config = dict(
    num_hidden_layers=15,
    hidden_size=512,
    num_attention_heads=8,
    num_key_value_heads=8,
    head_dim=64,
    intermediate_size=1024,
    vocab_size=8192,
    hidden_act='swiglu',
    norm='rmsnorm',
    norm_place='pre',
    norm_eps=1e-05,
    positions='rope',
    rope_theta=500000.0,
    rope_fraction=1.0,
    qk_norm=False,
    attn_scale=0.125,
    bias='qkv',
    tie_word_embeddings=False,
    parallel_block=False,
    extras=['capped logits'],
    init='normal',
    init_std_qkv=0.0182,
    init_std_o=0.0,
    init_std_up=0.0182,
    init_std_down=0.0,
    optimizer='muon_variant',
    learning_rate=0.0082,
    lr_mult_qkv=0.7,
    beta1=0.93,
    lr_head=0.00562,
    max_grad_norm=2.0,
    warmup_steps=200,
    schedule='cos',
    final_lr_fraction=0.0,
    batch_tokens=65536,
    max_seq_len=384,
    doc_mask=True,
    train_tokens=782200000,
    max_steps=11936,
    dataset='wikipedia_en',
)
MLP neurons of a small language model. Each row is named by its layer, matrix (gate and up: input weights) and neuron, and shows model dimensions 288-383. Each number is 200 + 40 x the weight over its row's rms, rounded and kept within 0 to 999. A neuron's up and down rows have the sign that makes its largest values positive.
After each neuron's rows, "fires in" lists the words (lower case) most often at its 100 highest values on Wikipedia text that the model never trained on.

L7.gate859,231,202,192,181,138,94,202,233,171,150,196,201,158,191,185,213,187,249,174,215,211,300,145,196,268,280,281,219,181,151,206,191,222,217,169,223,213,206,204,171,168,97,216,129,262,206,234,208,202,200,191,227,260,232,148,277,198,214,152,198,201,213,194,162,221,243,153,157,173,190,175,168,177,181,172,213,201,243,168,186,194,127,260,199,269,180,131,96,168,148,262,291,171,195,220,156
L7.up859,212,258,253,269,236,174,188,184,194,246,226,164,195,160,171,238,238,173,212,125,199,133,166,206,152,263,254,260,222,244,316,228,240,194,177,227,201,210,286,171,240,174,205,139,218,254,187,149,192,197,213,151,251,187,170,182,204,193,166,166,214,199,209,173,182,178,191,239,189,198,210,236,198,196,237,223,179,164,230,219,177,128,221,203,228,99,164,164,203,246,138,175,174,167,228,222
fires in: "of", "to", "for", "from", "by"

L11.gate850,174,210,251,170,243,223,185,211,270,241,313,182,232,240,248,273,185,182,152,181,224,227,147,176,184,98,209,254,239,246,263,218,180,211,200,197,160,133,173,149,277,192,194,130,154,144,203,221,128,184,251,193,263,151,202,200,159,202,287,185,188,160,195,179,247,217,248,196,170,199,196,242,153,194,197,278,209,211,163,234,214,191,254,165,158,191,164,218,235,229,211,208,209,198,231,232
L11.up850,171,256,160,127,195,293,163,179,235,213,203,217,238,174,234,248,260,143,228,224,235,219,270,181,161,172,138,147,226,241,255,168,207,176,147,234,185,206,235,283,182,184,285,165,154,190,172,201,165,159,242,286,201,176,243,236,247,152,200,181,206,170,252,192,194,177,232,264,146,243,185,132,205,159,159,225,187,195,156,206,168,219,251,184,158,190,239,241,192,173,179,141,155,190,199,175
fires in: "a", "have", "with", "has", "featured", "is"

L9.gate897,204,204,238,165,237,194,220,142,172,253,234,247,198,228,239,232,141,105,264,272,207,236,232,197,174,197,168,213,123,234,187,194,179,189,203,210,178,156,154,231,278,152,197,157,134,204,212,208,165,147,217,245,138,167,159,237,220,249,208,137,213,260,236,254,176,177,193,244,173,200,146,179,189,133,232,142,203,120,262,179,184,209,214,175,214,169,246,203,310,218,171,190,185,132,168,203
L9.up897,126,186,178,191,237,217,186,200,169,210,215,207,275,177,217,257,228,151,175,182,180,187,192,217,157,132,242,215,194,218,187,182,207,201,217,205,206,227,248,232,169,197,242,140,250,117,170,186,259,198,199,202,237,191,232,167,148,223,138,142,142,282,208,191,220,201,152,137,257,207,128,125,195,217,221,227,192,162,208,197,146,141,190,161,177,213,254,190,192,230,246,75,253,200,221,193
fires in: "would", "could", "might", "can", "7", "should"

L7.gate870,196,202,177,105,208,135,181,199,197,209,149,235,210,187,167,212,129,176,188,229,241,249,199,229,229,232,178,226,224,247,130,201,197,131,220,179,222,167,207,234,236,167,267,218,270,254,237,194,246,225,175,195,227,162,240,222,183,179,238,164,100,198,272,184,191,286,158,191,200,150,230,176,230,238,299,148,193,228,238,182,260,146,122,213,255,175,211,150,215,245,224,152,145,137,134,195
L7.up870,199,214,208,117,234,132,157,225,247,256,150,126,220,215,224,240,104,190,152,202,215,204,204,229,200,222,247,192,213,180,138,184,156,182,170,179,232,217,195,194,251,175,132,207,261,241,232,207,204,234,189,204,215,196,181,218,265,141,238,233,70,209,266,153,245,204,228,171,147,162,143,161,143,192,219,245,288,193,223,130,263,286,128,122,168,150,181,217,227,180,258,283,88,274,217,219
fires in: "was", "been", "international", "is", "also"

L7.gate635,231,207,199,173,187,275,174,223,230,198,149,202,273,143,163,152,198,90,346,149,203,128,180,243,257,234,202,212,233,153,241,221,158,216,149,266,221,222,178,208,240,241,225,162,207,195,194,243,172,267,171,226,242,171,242,232,175,150,167,226,190,64,174,208,220,165,233,159,131,252,215,286,174,184,248,198,193,237,226,239,171,196,186,187,199,199,118,202,260,225,196,233,207,229,258,229
L7.up635,162,231,205,201,202,255,180,194,194,197,209,165,214,190,138,219,189,289,185,197,242,199,190,198,197,190,227,219,191,213,249,197,169,248,192,158,249,190,176,234,187,187,235,258,190,259,179,117,147,162,265,261,217,202,219,246,199,156,141,212,138,241,192,306,183,138,246,218,234,248,89,223,192,248,218,240,214,217,202,155,273,288,154,164,207,193,214,215,207,188,178,233,194,163,174,201
fires in: "to", "for", "and"

L7.gate921,247,164,200,200,277,169,210,141,239,336,189,225,228,183,239,180,240,224,220,152,203,220,252,217,252,168,252,175,262,206,234,161,235,238,193,183,227,259,191,198,166,147,180,182,185,212,245,176,186,161,186,242,147,185,263,224,200,230,127,141,198,135,125,259,206,203,207,174,143,263,182,233,214,161,202,282,221,142,214,267,227,250,236,158,189,166,178,179,178,218,192,166,203,159,259,209
L7.up921,196,239,156,218,182,230,195,170,205,194,184,208,160,93,242,152,196,234,176,167,220,161,194,174,185,238,266,156,161,233,198,198,213,196,213,166,229,214,154,186,221,231,130,190,152,150,178,184,237,219,185,115,264,209,180,237,185,217,155,251,213,237,197,209,215,131,215,180,266,221,224,164,148,254,165,244,197,199,206,177,142,226,238,131,192,232,173,243,157,144,176,226,189,277,112,144
fires in: "s", "a", "wife", "married", "and", "to"

L8.gate191,169,174,297,201,210,193,270,174,229,203,166,267,207,196,124,193,200,231,202,158,183,139,180,193,227,170,217,231,169,219,206,154,198,225,288,145,251,239,204,202,187,229,181,182,208,230,185,231,171,137,203,266,245,211,132,176,166,264,155,234,231,252,182,222,181,193,239,228,186,252,193,178,142,192,262,200,203,148,207,178,244,212,213,211,145,86,231,170,137,200,260,170,187,152,129,263
L8.up191,191,221,216,130,202,215,241,185,185,188,221,176,202,148,118,208,180,172,229,261,162,234,173,253,187,197,235,187,278,244,216,189,178,170,220,197,181,185,302,216,100,220,263,183,112,163,190,235,240,224,210,233,292,82,188,193,236,222,208,180,198,223,231,167,162,246,93,227,208,199,265,157,163,183,194,217,199,139,193,136,218,174,199,200,224,117,248,214,158,161,265,207,146,189,154,227
fires in: "can", "to", "may", "could", "not", "should"

L7.gate409,206,174,166,215,237,144,195,179,219,173,254,186,185,170,209,203,179,188,269,162,189,240,207,200,258,168,246,154,234,149,297,188,169,292,202,166,188,190,260,213,191,152,208,168,213,230,191,284,208,152,174,176,231,219,214,159,167,140,264,223,158,112,171,188,126,181,268,187,185,257,125,198,212,214,194,190,172,280,207,188,178,190,206,158,207,145,151,180,214,162,186,170,186,215,114,197
L7.up409,179,265,200,237,162,143,111,268,214,192,219,167,169,226,97,216,146,219,258,183,248,193,200,173,267,219,144,166,266,89,244,100,229,224,196,188,192,194,209,266,187,132,212,228,208,250,218,212,219,180,180,181,205,171,212,193,172,200,196,253,198,234,123,172,136,152,178,184,195,225,127,270,138,201,149,172,189,188,225,163,178,230,81,170,190,189,171,181,183,104,190,182,169,175,168,155
fires in: "in", "at", "of", "for", "before"

L2.gate1008,213,184,141,160,180,231,191,184,120,133,254,186,153,168,247,205,137,222,238,245,239,142,192,227,137,211,119,256,184,213,243,159,188,134,234,214,279,238,194,189,186,185,170,244,250,184,234,195,201,236,177,208,194,207,187,218,199,110,182,209,187,211,245,147,166,187,190,228,204,187,228,196,208,215,140,221,215,297,186,157,192,202,212,140,226,193,203,201,142,289,223,232,251,154,163,199
L2.up1008,171,233,234,152,218,183,160,173,163,224,227,238,200,192,249,185,176,245,191,191,156,250,200,227,169,156,183,237,232,194,222,218,162,128,183,185,247,225,214,212,154,223,186,282,198,155,193,149,201,226,161,204,182,162,208,248,264,222,165,218,219,222,170,291,126,168,216,246,222,250,173,238,273,248,182,273,231,179,202,190,135,245,179,172,160,176,172,209,62,194,229,312,225,224,180,189
fires in: "under", "is", "to", "with", "joined", "joining"

L10.gate1003,146,211,299,118,231,214,182,182,168,183,213,129,183,206,226,274,193,209,207,157,179,121,179,157,133,186,217,234,166,208,114,269,214,224,182,254,235,158,180,230,249,206,242,209,265,197,95,192,209,200,99,207,168,195,163,174,219,205,194,83,185,236,178,169,198,174,242,276,131,144,257,101,209,241,175,170,234,245,209,175,172,167,192,153,219,224,167,134,252,194,219,173,219,211,280,170
L10.up1003,145,249,247,236,293,193,166,162,179,228,171,188,157,189,230,256,285,273,265,242,217,247,185,162,82,193,222,185,180,217,253,165,230,204,192,272,182,222,201,231,256,266,222,157,245,180,214,238,150,203,103,212,244,211,181,220,173,173,205,198,158,176,149,175,221,238,180,169,134,154,233,151,147,264,227,245,260,205,179,236,210,151,134,178,221,228,194,171,186,198,152,189,203,214,187,218
fires in: "and", "his"

L11.gate469,214,245,197,104,206,228,214,167,181,215,185,139,254,178,229,245,246,180,163,133,273,256,222,199,163,199,159,226,138,148,244,129,126,204,255,181,190,271,184,172,144,195,222,180,278,168,149,237,257,246,241,218,186,155,161,222,231,166,201,166,106,200,195,147,187,204,298,279,242,211,221,218,236,288,197,247,222,197,136,193,193,182,166,224,172,186,162,158,226,163,250,251,140,243,168,196
L11.up469,223,211,126,215,156,241,196,161,170,203,208,199,179,191,177,216,274,215,222,244,225,203,217,170,230,193,103,203,212,239,170,232,165,252,242,214,127,200,187,157,211,179,256,218,158,196,135,221,211,217,192,209,234,131,225,215,204,280,132,258,109,211,192,168,221,184,237,169,226,166,234,199,242,118,194,228,200,232,128,244,226,184,149,215,167,169,199,169,175,208,263,165,167,227,193,176
fires in: "is", "more", "was", "most", "be"

L8.gate855,153,258,261,258,184,191,246,198,231,192,233,252,257,203,197,287,169,101,229,251,247,244,208,206,204,157,216,274,201,210,181,198,182,162,180,191,226,224,273,200,210,203,209,171,266,149,122,215,186,256,152,186,223,142,208,244,170,167,274,113,226,188,206,141,226,152,214,181,252,185,174,258,233,244,154,212,176,259,211,156,155,218,189,200,197,167,194,204,175,253,168,158,181,162,198,252
L8.up855,233,193,122,211,217,158,156,199,195,214,230,245,148,265,242,175,94,206,202,203,249,235,210,150,201,208,95,129,154,227,165,260,137,135,168,223,172,166,167,183,242,226,241,193,264,227,147,174,230,140,163,156,198,189,249,309,151,187,191,194,204,146,242,212,193,173,169,176,242,185,147,207,170,239,173,283,216,192,200,182,212,296,208,224,224,151,172,178,124,196,199,190,171,218,113,144
fires in: "the", "is", "at"

L10.gate529,187,150,201,179,272,232,149,200,187,157,228,209,286,178,219,278,214,217,256,208,177,174,267,277,208,211,249,257,187,271,313,159,148,203,206,268,151,196,264,160,226,181,225,243,139,193,120,157,192,240,230,237,194,144,191,123,232,205,187,215,224,239,250,168,184,239,232,184,165,173,202,216,225,227,171,139,268,205,233,196,163,234,193,224,136,184,170,155,188,210,275,197,236,278,258,100
L10.up529,186,264,206,185,193,276,193,210,192,250,264,198,200,157,245,181,176,256,160,179,200,161,193,198,246,174,127,185,165,208,216,219,209,233,180,199,159,189,126,181,176,217,88,288,200,224,223,183,161,163,259,171,199,164,240,194,158,192,220,230,220,124,142,264,185,195,190,168,210,255,152,246,194,207,176,242,223,236,175,153,262,255,132,279,177,213,215,160,214,248,229,281,282,154,167,236
fires in: "to", "from", "on", "at", "in", "around"

L7.gate134,318,276,240,237,160,195,175,136,161,230,288,206,180,256,222,197,210,119,218,132,170,235,167,243,150,165,151,202,191,254,265,167,215,127,196,165,250,188,162,165,176,206,149,207,203,195,195,186,221,155,161,206,260,279,148,224,149,209,148,237,196,162,206,147,219,225,185,146,164,176,206,220,213,182,193,217,168,198,188,148,196,178,176,178,170,235,178,152,167,187,209,180,223,210,164,230
L7.up134,265,279,160,248,138,194,246,170,157,252,248,177,204,198,240,206,191,190,233,281,177,196,177,151,137,237,259,271,240,225,261,227,199,156,162,174,235,117,160,231,216,212,56,173,259,224,162,155,214,252,139,245,179,192,196,252,224,211,179,169,288,261,192,118,208,230,214,236,163,206,116,253,159,183,241,210,192,180,195,157,167,177,211,129,234,210,259,190,185,187,187,207,250,260,147,134
fires in: "to", "of", "following", "despite", "about", "by"

L12.gate848,180,158,217,233,286,218,139,219,215,235,193,141,165,184,217,272,168,223,266,213,210,177,180,194,164,181,183,298,206,207,174,215,135,248,161,245,220,287,219,176,187,298,219,139,210,181,221,215,161,221,127,217,214,222,175,153,233,152,230,252,252,197,271,178,244,181,188,215,240,157,188,186,179,165,255,146,273,209,169,188,180,222,295,183,168,204,179,142,274,239,211,224,205,219,200,199
L12.up848,133,203,242,316,190,197,170,206,215,239,240,230,175,220,225,187,273,148,167,194,171,249,222,119,135,261,239,238,204,178,211,178,210,193,261,200,261,155,200,204,158,183,222,116,249,199,193,185,255,194,178,206,204,160,198,176,152,188,256,214,240,199,224,145,260,205,225,183,199,206,204,255,248,213,187,230,266,188,210,193,180,153,180,203,238,203,132,55,219,227,162,146,218,192,74,215
fires in: "his", "s", "her"